From a checkpoint of a small transformer trained on Wikipedia: 22M parameters, no biases in attention or MLP.
MLP neurons of a small language model. Each row is named by its layer, matrix (gate and up: input weights) and neuron, and shows model dimensions 128-255. Each number is 128 + 24 x the weight over its row's rms, rounded and kept within 0 to 255. Numbers have three digits each. A neuron's up and down rows have the sign that makes its largest values positive.
A block is one neuron, or neurons of one layer that tend to fire together. Before each block is what it responds to, as a language model described it from the Wikipedia text at the highest values.

Description: Determiners like other, both, these, certain and modals may or can that open a clause, often before be or a plural noun; also World.
L2.gate129:140177141130151111115138140123089094112155109134111113137127141108120122136193130136079119144132087146095128129086141155123119138128107139106124146194112120108127128133140157137137129120130127159124125062137151126167101077081119128139105107141129153167080141149173077128137163130099099102121137105132131147125164147106145139170134116120120140151185147086128117141170127116134129144154
L2.up129:146161140107115119129161116157144145067148127135130123088110155113129133122109149135124111128128151149074134147136137135127127144149150103165088182121096126104165151134093145149115115117153122156149137132141131085108148146160129121141092156135160160101112091105135122090185130137147154098128155133105115143137125101162098137136122087121120131110078110124150100144135155169144058156099
L2.gate148:097130129127140094113107143159105124106130165146135147126125125133155128119098107156134124108132158128141120145098125122139076125140154144106165098135136130125115132147086146136122136120104134168140156140130199176172094087197147094137120135095134107163135161128133117148117130168126122113114131129111144116144132123154110118108105093138119150065116118136148152091145150116166177121109
L2.up148:102093120143157103162148132103111130102112124149110116147121124118151158137111089146144156106114152130147155154144092137138064095130146119106126123098137157124087128136121107104115104145121112181129132139153170126123139122150119147095146173145146114110143143097128116140155165158146134112135133159111143115158167131146083136132108110145147090107118088116172136107156173159134106099049
L2.gate172:158125143088101110075164127142121145109126104106120059130123183093159135134146109143154116135148130133139107114153117074161138090114141119124113091120101112143132119112129119107152111148156130100120094117098178119142148191111129112154116141116138129130118115160107102160133128113117147163105101126133094185132134133120128092157163137099088162105139106114149116141098103141140137205144
L2.up172:111145104108092143138120118120153142089103063125139138136089109116136109087136104097124093100167120162134163117104137129157109067137140174182126131127160109145111136094130137098128118134112160117129095081118161145151111125138180137128107159141126165107107083099114142103143146132147128130141123088088126140084152178124123177133099122096123130150159117140141133119112099171094156118154
L2.gate193:143157157137145114086116090126148103135131134121127082147099151126127133145091088142080148142174112119158146140133125119147158145137096138145124136127149139188142107110134113129114126141126138175167147131100124068108154155111097133136100117118141148109135163156126116164128175107083130114137118097138152160101141138133161093073131118159102103108127135135143168147127132124137146106073
L2.up193:156147150197113166111128122077159116158173143163144161127164095102130129118163098107130152140129107131151096140131160145178111160131109130129147184139175143154145139136153119148146124169142151151102115098110158121114130168119102127102111123110128169125130166178182106152120158051103134125111119133142098162127159161159140108124078112159134127101102110140132135141117125158112122132111
L2.gate235:116087151142153155152130161121095132086157096095085153107152124200141137097121154125101144105136090110137118111118107140139144087137135132137124143134121134120114112130123103157109136122164130154143128143142136145133110143097157125144122105109148161102107134198153169135125154098109079153137125138139141122154147133091120098168167125141116134096155149129155146155134128167114144105086
L2.up235:188131134133101112102183134113125144112150130098116110157130108091126075156113066139108110133093154124132109105114119114159096142101105099132102103097147140152144148144140136091111120117161129093106172072176151143098106105141151128120102074136159107130139133123160107132138097132106146111123126128158133117087132118116115110145146117095146149109111130127117167105168130107135064111070
L2.gate312:149160117102130158139158153130119140080120141120118140121140125151112092139130133148089085143104116140093167125145115123145118203105158151101087077116141122140117144122130162063137144145109103120143136108132138084109131136138134137157103108123121166137131087121122153157127133124116116101109095106110131101179146125115143097083150099157135157107133145138091164162127101101139113130097
L2.up312:144118135122096138123133109126121145112131114121140110166097093113142146162131110133124131154112119133114159115097105145163151135087161132165102108090117149121106181120167204118141147117106135113135131094147132116133187095144130122135119103149114120113149103104134173128151151142138185143121105134161123110113133158117120129102161158123110136167101135155097095131125113125144103116123
L2.gate360:149129145130121146146093139151132134143102153141108066108116182130107134147128113121114107144131152152177105114063083115141130123140122120106131134094084123098109149143125121134134096132124132107148178173095134115119149129153132128139080107137126122111104142119138103149111083144162125175171159133157106138113119095108148150124154171083076150135133110124152179107100126109141158112076
L2.up360:062156109133099130081109156145136120152097136167122135153141113135152107095135144110132124101156086150127119158124146137123150103127174137130116136097124131142107168150124151138109161115138131134147159139128120106131115149115137132146116146122098114133091058155190170160179143123155114151141102117134116084128139133077071132105113123097150132123075117139146117145148132101169160118152
L2.gate408:127145139135130147146153113127126114082135140115118108069115113104113125146105097117103104125142136150077104136150122159139104131136170092141163177102110116085124171140108155097120130109152141164150109128143162151079196086147143109112149119111136146128100097133125155086126127119174118174145134121143145141100122085137115097123123141136134066147115143149144141106152113152108155124040
L2.up408:086097084116145153175120108119121133108127147148132138124139175161108143133046127118105106095144163160120098154102150132116125146116132125119139125168125142115126095145144142151097149157144141095130169116135126146107118146111136100116161122128121117118128110158160127103154199138097158139154120120119138094123135117117143119139119140113126101133118106110120144161116128138139153102073
L2.gate409:182166126149154107102128110121121091105164148095108132107142109096106141132139140132064155164166131153070127135115109104139144125186146110104106127140089105153136156141144135139096157140147118155161122071147155182163124107125121127136147087123144133150142105146160145139135106106137129153139131117150146087120154139067121086119129124136130100131124092101097166161119155150170149107124
L2.up409:163158116134112142144088108103130114129169171135166113080117143102131113129113118146126118119127130183170154134084101096158137120107149131147127120150119117156135126180094110133141131176146120118130120125119118179140153135141124108130128131137141151155109115139128116076174143109156152158170155104128104104115143117108117174117147166147124123171113128167138114150118132134111111100111
L2.gate529:144150149094123150100139152122175141118127117116118149113117161119091074133107131113085088135135131129113135105115134140119128110175123113077095093123161101124136131136110143104101141143101140132126165140157162134127142133124131108171111082127137119099170143087145171170133143121133126119120131090126106114189134117110121092133184153123124135122160147131128158113119125163136087108108
L2.up529:138120103148128128105138097106123125131133098144137138160101170146167132158120121103168107124117134141115158166114099112149111152087142134094142153162139134116124150136092159155159126137137104076128109099160154148140114143110125130111111166159122131121117121167152147070127132137118104125152137075139139148084181156116084166114121129183153144136117151167108083115144116119164098105075
L2.gate530:146121170151139097118145121170123134155114133106132108119122145138125151130130113167079112125144169146118106097111097091139143129200123176114154143115088124144107155147105140097093105142097143131150136146168113090134124146143123142109140102092140113109122129135138076087154135132151117111161151148148139151112091125073125089092117134159116141186139142092170143100146086118125149130133
L2.up530:132130106112130153122130130097122130173079142107095138128137137118143114113120147143109145145119135154112159131132179138107109094152149121134148125118101159160126092174156122078111153108108129141164144135153145125133101109096113164121115116113128149126129125118085079148120131135154131148181130131102121157136129097069145160145174141080084131116124141116121157134105145108120147097106
L2.gate612:151119139150106126139108137125148126114122175129099095138144111130090112139118136123093115116184132155148159191103158127137156175160163143124147141155134135167148087145150120150194103131140153173157127104127145110144105162145135103126142079110164165133135109128156102103125161142136126132123116119130086157160123116145133101115123137156120113123106109127127099124153120133132143139056
L2.up612:172120150131116138145104116124138142157111132141121109090162089113144136139128118077105124134166122162134130150110150134147146133163167159139122161135106143133144134165136098152153141123163149130149153138171137135115102166134107127112125089133140159123117110120143108126091117090142122124128120118127120096159117153133152174107109136118139107128089119134141116152159158133147104143085
L2.gate642:091160154156111116123146137122150128111158101145159091096127092089124113118154131099143167118149120116150133156165147096104126109119151118121131163127127120100165114120094126101157114135143106130160113112079132123130127150125159157144072116097135109157103132111154110106090086094110165126100059138121154118148099105161132092133129144125115140117136117118110184122158167112130117161175
L2.up642:108181101075110123120193105087175156133114099141115126127131083119143115132123105108147100120121162116103101126093114150145101094159154112163094114094166120150159094135123142182131101139098141150161129133108145160137144130093131118125100108158119131150131114131123182120079103139096137117134131138159120113144127125154135113157141139171103122125164121135095131114111122112131136113152
L2.gate662:121128145098117139148135101158106148130134173163133092142132131093105146187122104173159142183147149136130153164133127143135161127146142125126107158119107138116151156122131145094189118155154142130152134078121111112137119134124123099151122124093096156167146124150121119123162110110144137125169136090155088137149159150095125123110134146089134144141084135113159145135144098127137147102125
L2.up662:140138141134099154148073120147117148124151134073121117137143124088119158136150107134133092176166135172113119092118124135135156149116136115101071152115105097142137157124151135162138144158200175134189096119137134094138121109068110120112121121105158156101152168110153117177183115152145118154125136139120093110180110155122121144168107133106121127119112111113092155135154106107158127112115
L2.gate665:118156128107142094130094110136139117140116179110086114103129146149071160108077113159123123126122138152133107146109104079127112144150102102117114105127134123134119144172063095157072111119172124091154133150090136101123155118136135105101131144126113120123122136102163121147173143112103129148116089132136119122105129087144132123162101126104086114092153103116143142113110116111173140131132
L2.up665:109117098138139125129105132125104149169157115145121100158137146122111120128084120100137115134094135167082102152125080073174150098141148116120093127122118135126122151156124102163132135132223099110117131149169145136132142105118134122126104149121112128092107162147167128158166110147124128104149117152132151120123121168113105150118099160156094157125166150118167140187110129110190168144116
L2.gate758:123172164154160107109137145163149123128123110139141098126120146122067154110094098134099136148152127168128150123135144185136133150117146111091154147147104115152111102164135119123135112111158135168163112139139144106148125162121151112161126133133099143124111125122140112097147133093148195129077116108137118090150130076136127136173131145116104134094151144134106114102172108140172149176093
L2.up758:138162140159114162166120126135168154141056103141126115125084092131115125096123135129123163118132112150173106134119128142157164143174124126121157176154135069129104144138142139110115123125182156151137110122160115139120158159087125151128136151123111154097085100096179135118153113076146208124097131122141113115158150113121119084120131119123108102099121129103093119148150130146137112141113

Description: Adverbs and adverb-like words next to a verb or clause subject, such as still, typically, first, later, only, mainly.
L7.gate233:122130156154100118104136127165068131117115174119131139090138125158076141118118130129127147145121154134129188165103139146127084172126093104107090144097101143141144110107137142098111129131118162148130168138132159081129126113123161120119130130117114113140133153183164117101112124122067156106121126107095171107100146129076105149125154183131142106125122127128125109117133098125158114132111
L7.up233:128131125142122126088152136126130122136112126122111130119090103124111099106150135112104158112170179178154162148120157138136123157155157091141109090100148155125102142106103134124142064093127097136115146119137147128160139145061077127130072168092144105099171120127136125120111135108083151135100104107152153136130171116129056143112201149156147127122121096138108138091135149110165127130144

Description: Nouns that introduce a number or measurement, above all "number" in chart phrases like "peaked at number 15", plus table headers and units (Pld, Top 40, kilometers, diameter).
L2.gate3:142128121103113167112114157158133148119128154082167146087124172124117095079125141126103112163160148146133110163168158120151069184129130135138113112146132140152097099139105121090142136064150106109122143132130105151139138126104141065126089133144110142103132144143093159060144072113150152140120138164154124117089112157144150163162120123115152169136159159166153147108122140130158087140108
L2.up3:129097143152137103118121121115160125124121132123165123107125143169130159084134141137127125152096128093172153151154141098166103135145116170115144112128096128144155116072151091147148110141130099120123110088115119128144124124148120108125110189100126127112169148124173115097156160125133132128097164117121144114088119149124112106101107138113127133110158174152061117119165123118133106141132
L2.gate5:117119128121084141126123164116114149148111135123157121105118124179159149126124122150176127119181128081153148150129097129152103159142122113090118126103093096138102159138168124153152116102091120167122154094128140097121125160129128083136165113098096130128164147175101131117140098130113133090165136117130101137122132124117123140080136186137137143105147115176107123082158133073149166134137
L2.up5:115095167137081115144208164118115154150097132140141156137162130131121135145122098133172111090120106123155139150087089082154139151132151130084103116133114149129129117149162130145099143136104134173115144109145103126146149110113108147127139101110133112100125126099133136140110125111134128099132147167107091138133151142151108106118131190136118107124102109110144175076101150127125146136133
L2.gate90:136096132081103125103100098146166141131184144137134164146153140174124142092138125108115128121141166113150131163154137141154105113145115170153111142142108117173100152103087103152148149129182145100113119109117116115147132189130107102132107121119087133129116104162157109108102135129112141108129138141141126139086122103143139079138099152130098105120112147137115108116125119136168151139156
L2.up90:164131106142138137141125094172134180169112193100152154121138123131127099129098129128128100132146094121068121145162123096134129139115147162145143137159155119124173114129135124117124110065152128110120101088143150126145114139131117120163137152130109112095127194128154109103100087116138156129170102094100123139144124112193145206135151131140172147122145114084125089165121130115136107132132
L2.gate142:186110110161119110158166155106144138116167135171126152133167108153099112114086130156070158146114099141143170094109133107135083112128126137129116125173101143142143137136150107121150095090129106166108196096152078159150152146096136131140086118169142133135146126171170101076129137116149132179136146108116146103117111138148160140110093125075161130136106116087110114106132088141104183131137
L2.up142:135148131166147120090166131137123090176105116157124144104148115184128058135079128141119127123136165117089137113148110136119093090087110102125098095159134126163113109160114129192089168091149130113111173135144114128140114141084116128151092127112122146094135162147102143152110130104125100130126126084145117067133068135098144117154125152094127104152159120139096124125124087111133087107128
L2.gate212:139111140135122141085148141148123125150139129100117133073145136181130116147074105126123126124162101141132111138122071114132099144104168133114127104087089165139132104122146172140147105101075098142119120145118160114141118111141151118121110150113116147149126131131100121085107129072150157088070161166113081141111111137120107140141156132136109116134122146114153101102121124144116139122087
L2.up212:099088149089097156148148123126165123137125108130145135088137138138129117136099107128155090086144164101095147085129093091102131118127113136118105127098151110086128138101168135165125130098143167130130133128130091097114158100146155153147150184078134122111089115111096102096128117132094116107140157112098119141110130160113142115161121106143132115135139130106149074111120130070114119182154
L2.gate250:118116111117117127128113170129132109100089120115123123104097147173116097113133095133125121121158135106135107152125095120122117138104149150120106078144088114155109061124131076136115144116107120162112122160128154136187108148133137111119100160140116120137147115101153089121160121115133140135160158108140109118135134099126120104130125175124136095134153183107134045064151118105176092083132
L2.up250:146084112125145171155130168127133140153077122138133123113131133187137116116111101167130100117156115145137069106099111123130135166087123120114102129117113120135106131161101091119105111100128099151117114206150143112128109136078137131122105142130129113121143181103113130110164116117161159098171191142145129082114127130116157128134104171114145129159171139102142126116094160121175112123143
L2.gate258:141109118113136156160080092097148099152125126147080122090135151148079116123102129153093111164146154159130095115113119101124152137162172129132123092155140129131102083101152123188091121124142165109154122118144180116119105174125119129098130125102112137153106126150152155158119103130113128096114133111126158141146121100110096124153143162141124093114159157128133132143137131118149110136109
L2.up258:160123095158134144132088139127147108115127175142120141138111130152110118129096149146134135122154143168080133132148122119112117143123127146107138146137169123089136154151136096160093138158155116135146150136100168127121110166141102117169077155137144182153110088105176142149174125139162105137153117130135124141138143099182131166145120127129146133128150142167129157111124107121146064135091
L2.gate263:138151171127143125083143095165123074153114112086153118126117119190114117098125139109164156143176146163117128131128114140136121151136203142119120142139098141100117080132151145098116105172138149134098118095122151160122118145180114139136124132052156112153137103097151131098115142086140132110109109109161126138149117115119151130132144132133110119148163154100105113121135079105111086156158
L2.up263:148117196150161097121122100147119110129118096185130097105126093145146078092112157103125136147101155141134132099153089101125128133101140161142074139141139129153135094135123147102143141124106065130110074102114146110110114150170109128093126115109134142119159142146158129102171119119126120154117111116110106115116148161160084120125090136149104139133135143113147120160177123128149106121107
L2.gate266:165089153120117111110159127103140100123154122150147168106095098133131124114110118139154142157130152107158159124117132136144106091149168136102121111144128130159149099109159161113110178134077119116131202096106105156140149162141118110100150119127146094168150162145103118117144118121074177120135134114123137132115151126112151136135080127152105148132115124119087138109111113109154115146161
L2.up266:172097166131113106107096081134123088115105136091158171149109120147097099122163119136170117136113178129140170103118147104110127130148121167134131141099101115130128112113115149159088124099123126131103146133138145138098150159139134109125102150132071133112134150159095140084119116160073138124204114125101102129111157122055122161136100124143132141127096179121168141131124121154123051153093
L2.gate368:179122130095095118133129145104153130089102156125169129080112164128106147066166141168135135145142121124134123152129131111124129115163114173115096105145130125151118075104166096102156133112152118144124127092138136165109129151108115104186111144113105138120140094129106125112134168160124176137177108121172113169133162125169115110119133116137097141113166157128113134159153156127132108168108
L2.up368:111119120123135128149113142153107155180117148144176133121152139168131165156121108138119153123134137125136145108159138212143122130092124130121099115134152127130104135110118122111150146105157096136103118190153154171104123142134130124145143132106137159116152077127109132092142112132160136139098160144131118146161125090135161155123087120123125083122140157147096103138161107130151111169132
L2.gate442:082045179100131134132126081129123122140143150132073147124107133181111139134137111164172113118141131116120098090130114096117095112107103100111134112120138137115137179134118137162136113146086155136122110127110103097154136150150120144126126156145143126142112137114165126184091189113109147124143127133116143138154153152095145147135141129139148126172162133110150105122099120140145178101137
L2.up442:124112124075145128156139107151149137104136131105110115148121128137134158083152131133067159134125106127134117171120163109152114112124119121164147115081121127175124124096133116136130130141067118148132087115135118115162183186161158099126105167094108075154102132169092115088148156140117111101106174141107104164129110176179082141125098121169129135107135127138086142123139125159110124174133
L2.gate461:105123125073130098136095134109169099086138108126090110137148127133115146119128115157098124114176166123102100150084140123107105103116141081131170113134120156141083070150159102134117160123142154139088156155163157109119114163121091116123119182112116071122116157129089152126141109116134169148138109099132175139144181125133108129111149157105140145118125114104122145128123140143131132136092
L2.up461:122160134137138070076123137156114103134150116165139103168171112113099112101151123086113163115134112143128105151126146137122133094173131130127116148093111130160066132097140115090090131075113126087106112155162179100118118128088107100124144129121142092135108152089120116138104095132147127109147065142138157131154109130085093162099138135135136151088111106145163126116143127123132139113104
L2.gate589:116092076144128167149117196152154122141128132139089146110120140158152090150130128144120163135109120142113092112150090161124099162130088168146141116153115133163112156122145110071128114138139125148138124145136125132143112131136174114139138144081131135142117176089151112103119122164148130160082144140152096127121103155148157152148094157104130128152154104156170124122133151081155134127101
L2.up589:102076152130160156144138150120101093111163108115139090150141103119141117138140149146131158139155098130106132145145087138158149104116110096111145129148131134113122147122131102123177124091091153114113151158157132153122117146102132137116156127116139135113186112119141127087086144148081117067107130156160113111140137137095138132091152121131142121108129138123123140108088133103083161129099
L2.gate701:156096114095110128164101127126165125099101109108127139119147111151097167140144133156105134139149139084155142116114115101116143147115112142141117144156093116156154138148125100142123154137158108134127124119074104114190124167154103126155071138146101150127126139150135119100102150112131128101110152092141081114111125153104088098134133138135090188115127133119138120076119139131198141171141
L2.up701:187106088130114133157108132104150146147146118083151139121173112110147131103142132150093108138139165113167137162139144111139173131137110132144129162112094115140158124137115104135112107145168094149133136151137083109157135160141113121152085151140110175126110152175111131105073154160135110141099139120153118125093112152129101144108102140129138163100167106101165134084123154119192089151131
L2.gate702:128108104096126094167137107079140123072120158123172146136124171157125118103148147124168099140137139127119103150156162139129095122158112154103079112153109105164105119122155130094156134093107114141158110112152128136134144098140106124112126114130129125123132111151107158091121093177138136148144119126125119129160139088142127115104111100089141150112179185126160115079161125118120160128133
L2.up702:149119109110136157170105171107144131077148106132148120134117133124166150113159131109173095125124135135166129143156160127174096130151155168133104090123105134104123158138151120105135145101146111154116129125146146133130194111114108114166139160117141103127118124126137172073109150168145147087116150115147123114184149114138101123161117129154105126126157127124121118110147148152117129142140
L2.gate706:120108177109106150112109153127151136145139145136121141091128109137128130134141119130140117175163140118148105152155137128137058170153151128111070081132114115150109121162157147161141082126116112150134133160124104091133147106176164059143120128084108111146195096139112120118121120136146107129160119093130110139150101133141131123079096163112143136120147172109156117079154128096144125071119
L2.up706:140152154100146161129118109127125134134142145083130172102143093120074121160134127128159139123136157130078113107121156109154103113150120125117136120111143135135074119154102117140073094136156108125092103100153143103159122145121109135144145112108112139103096109145125169079099116128112146094159147094102088168146103109136105123151112142104156162152170166152150106092138078117142128106087

Description: Determiners that open a noun phrase, mostly sentence-initial These or This referring back to the prior sentence, also other, some, many, most.
L5.gate72:116078148106139130077116129145124135149108111092067108123119093116085143113101096106116088128157164149135114192119137092125108118106118085108130145119119117145149146140152152176151139077124132149156114129123124109135136080110152104135142124128127095121177164141104131109129099155134115114092126127122121128200133140080099130171134150153118112137111189151158099093109128077131127114148
L5.up72:068151132093127119089131122120129134145141119122111115070165101161080105128125160093169113130122142169105089106126127133143077115176127143115112137157128137123130122088132150152093137129112129080161115089158106139091163145118140138155145101119139145159145125127097128104121161150119089130159103141104091148091110142139132116101149104095159133143103113160158133162149107119118166124096
L5.gate467:151118172118091132087111148141099135184111147114138112126135119149109129091089053122102098115157151116114141143102105119166128107133127054156115094147096123147124085144177129172114140092101143153130154164142105124168143141141149122122104150132071157132174148158145122126128129112132123135144151119126065134155100155121120122142144146134135091133114179157128102132153104095166166132114
L5.up467:125108149138108124116143115108133136123120184139126134108143099155067141108109141122119113111089141181167101113115126103068139072107168126121118174181116119080136099138121113154064131109144121139158115156098101149102115127101125128109117102099142123167128142079172135104151140142119162063143118109107125139174116129090156125120081130171134101151087124112099103122116112133107114121158
L5.gate581:104167139113130125123125114151152133130128128114098119140123108115107131158064083141129120141152126120102144165082132127142112111144133132111128117142089120105157106080130142134129128109117182133152157097108157101131144170111125086161129119153111144130157116139165131100146165118096168078144115109113128128165128135133122117140149137181112117118118147103149072111163130115142102090111
L5.up581:125131191133141173099099127144095146118160148134114122101139096114121137145093146058135155129116155153110129174121116134154126155173154109126146133130113127129112115129154158122150133124149131127141123128116119088099113142112131132101147094153136120102138121126147097108138147103078117057149128113081141118150100126096125141128171135138152081123091117141130087139145140110139108114086
L5.gate756:128156139134125070123171153109131136151126150127143103128162145100166185127100114149107148097129117185099153179157126164123145083120120088116120144153130117116156129142096126130124097140116139124175135133113126102145157132145135107119142092095123161128146141126147119127131107095129165085121124130146082124169162133141143162131166135169129141137167098129084123071130135145143127184127
L5.up756:107110155113122107120123138157168164097114147146159082099163152181176124098112097134182105127081128116073152117114156106123101065151153125125177152134091130140091093092187100100122145101104148133112161136126184144093118084096124144128132145134126116126139136158136160117145128109147141168160097131150166099121135100146169143144175115163096115134128132134101131142129142162129143167115

Description: Head words of quantity or determiner phrases that take a following complement, mostly number in a number of or one/A, plus table headers like Length.
L5.gate91:116120165152114086115142152094142125152089135119158146105098149153082133122165113120130126096125175118157152110113116135118111125116162084124142127165124135178149126145135132140127138146126116163106112118086133156206105137147140126149120076119073136137145128125121132117096165157131111131124141125128136087128167140098126104115162119149105114153133145115111088134153161120169150101147
L5.up91:103118150131107127146157179161111172112150125143133088082136132088150109112124118111103136113123180142128118144134120105145127115130120084129109122101112152144148148098148143141159152092141132119179174104122101113133107118142090113107143107144092094130140120122129133107141136144154105096134140120130120103168089119064093102142143109137126125110145080115098085119127144096125128117092
L5.gate127:124126155164108126064139115100114126154119133116154151088111145104160138111091092106151127148121120116134128107126117150138107166111161104127134139148152119152061105146172150157146132105102151149085104099160157121145115155141172083181164098108130119125124097121127113113079121107102141121152114124153125166133163125119121154147141131134081099124119137115079108132139125176143090143116
L5.up127:139110146156131132141116143108127109164156111129161123075124110129088108135171097138137159113166116075164130083121144190155106159140128131114130123115167099145136166089143124116162142143121123169097135137097139124115129143127128157116111145123126153134127142143120093120108120112149121111110129155089139127184151135120114127091117162153104111135124126117163156162110130115163124124095
L5.gate253:115111151112101101108157119133145122123113137097172181137083144128174123106145075172101136133115107163139159105111133163148086139116119129106132154154130116146128105152138126085117137110117108161097134143116130099154115126155126121117094132120137134152132111142142107122135138076151189093119142142138114140126169135082137152135135140153150131110153131148066091140149122130199141157157
L5.up253:100162115139129147152147165167146148148162149119118133153152126122156160139134112107130159160081095138160129105107095159165117167115111151117169153123100095156137133162097100129132121111145150143153145156113153117098160102136118098120127094107136137108114153138094090089162102134126091168131123151122131095137132141100092092110115149130146086092105152155128121138153125151127126176117
L5.gate757:109124147113135127092132142131127111125117129078159116125102167135112104108136078167120120105134107102164141124115147152154128179134111082125161127109129122152112138171149115129137136118124075154127130142096125141162160112125154106167124080126140142148130103096145153095135157131097111129163177156127045127137109118102133122131118150113090111147132143123157099094142105117140137130071
L5.up757:078117118164130152134115166124123157116131132075128100122096141179153146188129133118111140079116137103134148145143092117140106143096144083144127152095136096089100133124107126160124160094183112152224127143121149111165138138106134125123121163159126157129140106119114111086142123175167161162137112121140132135162144116150092099144117105093099127103132112110102136127144107153164167152133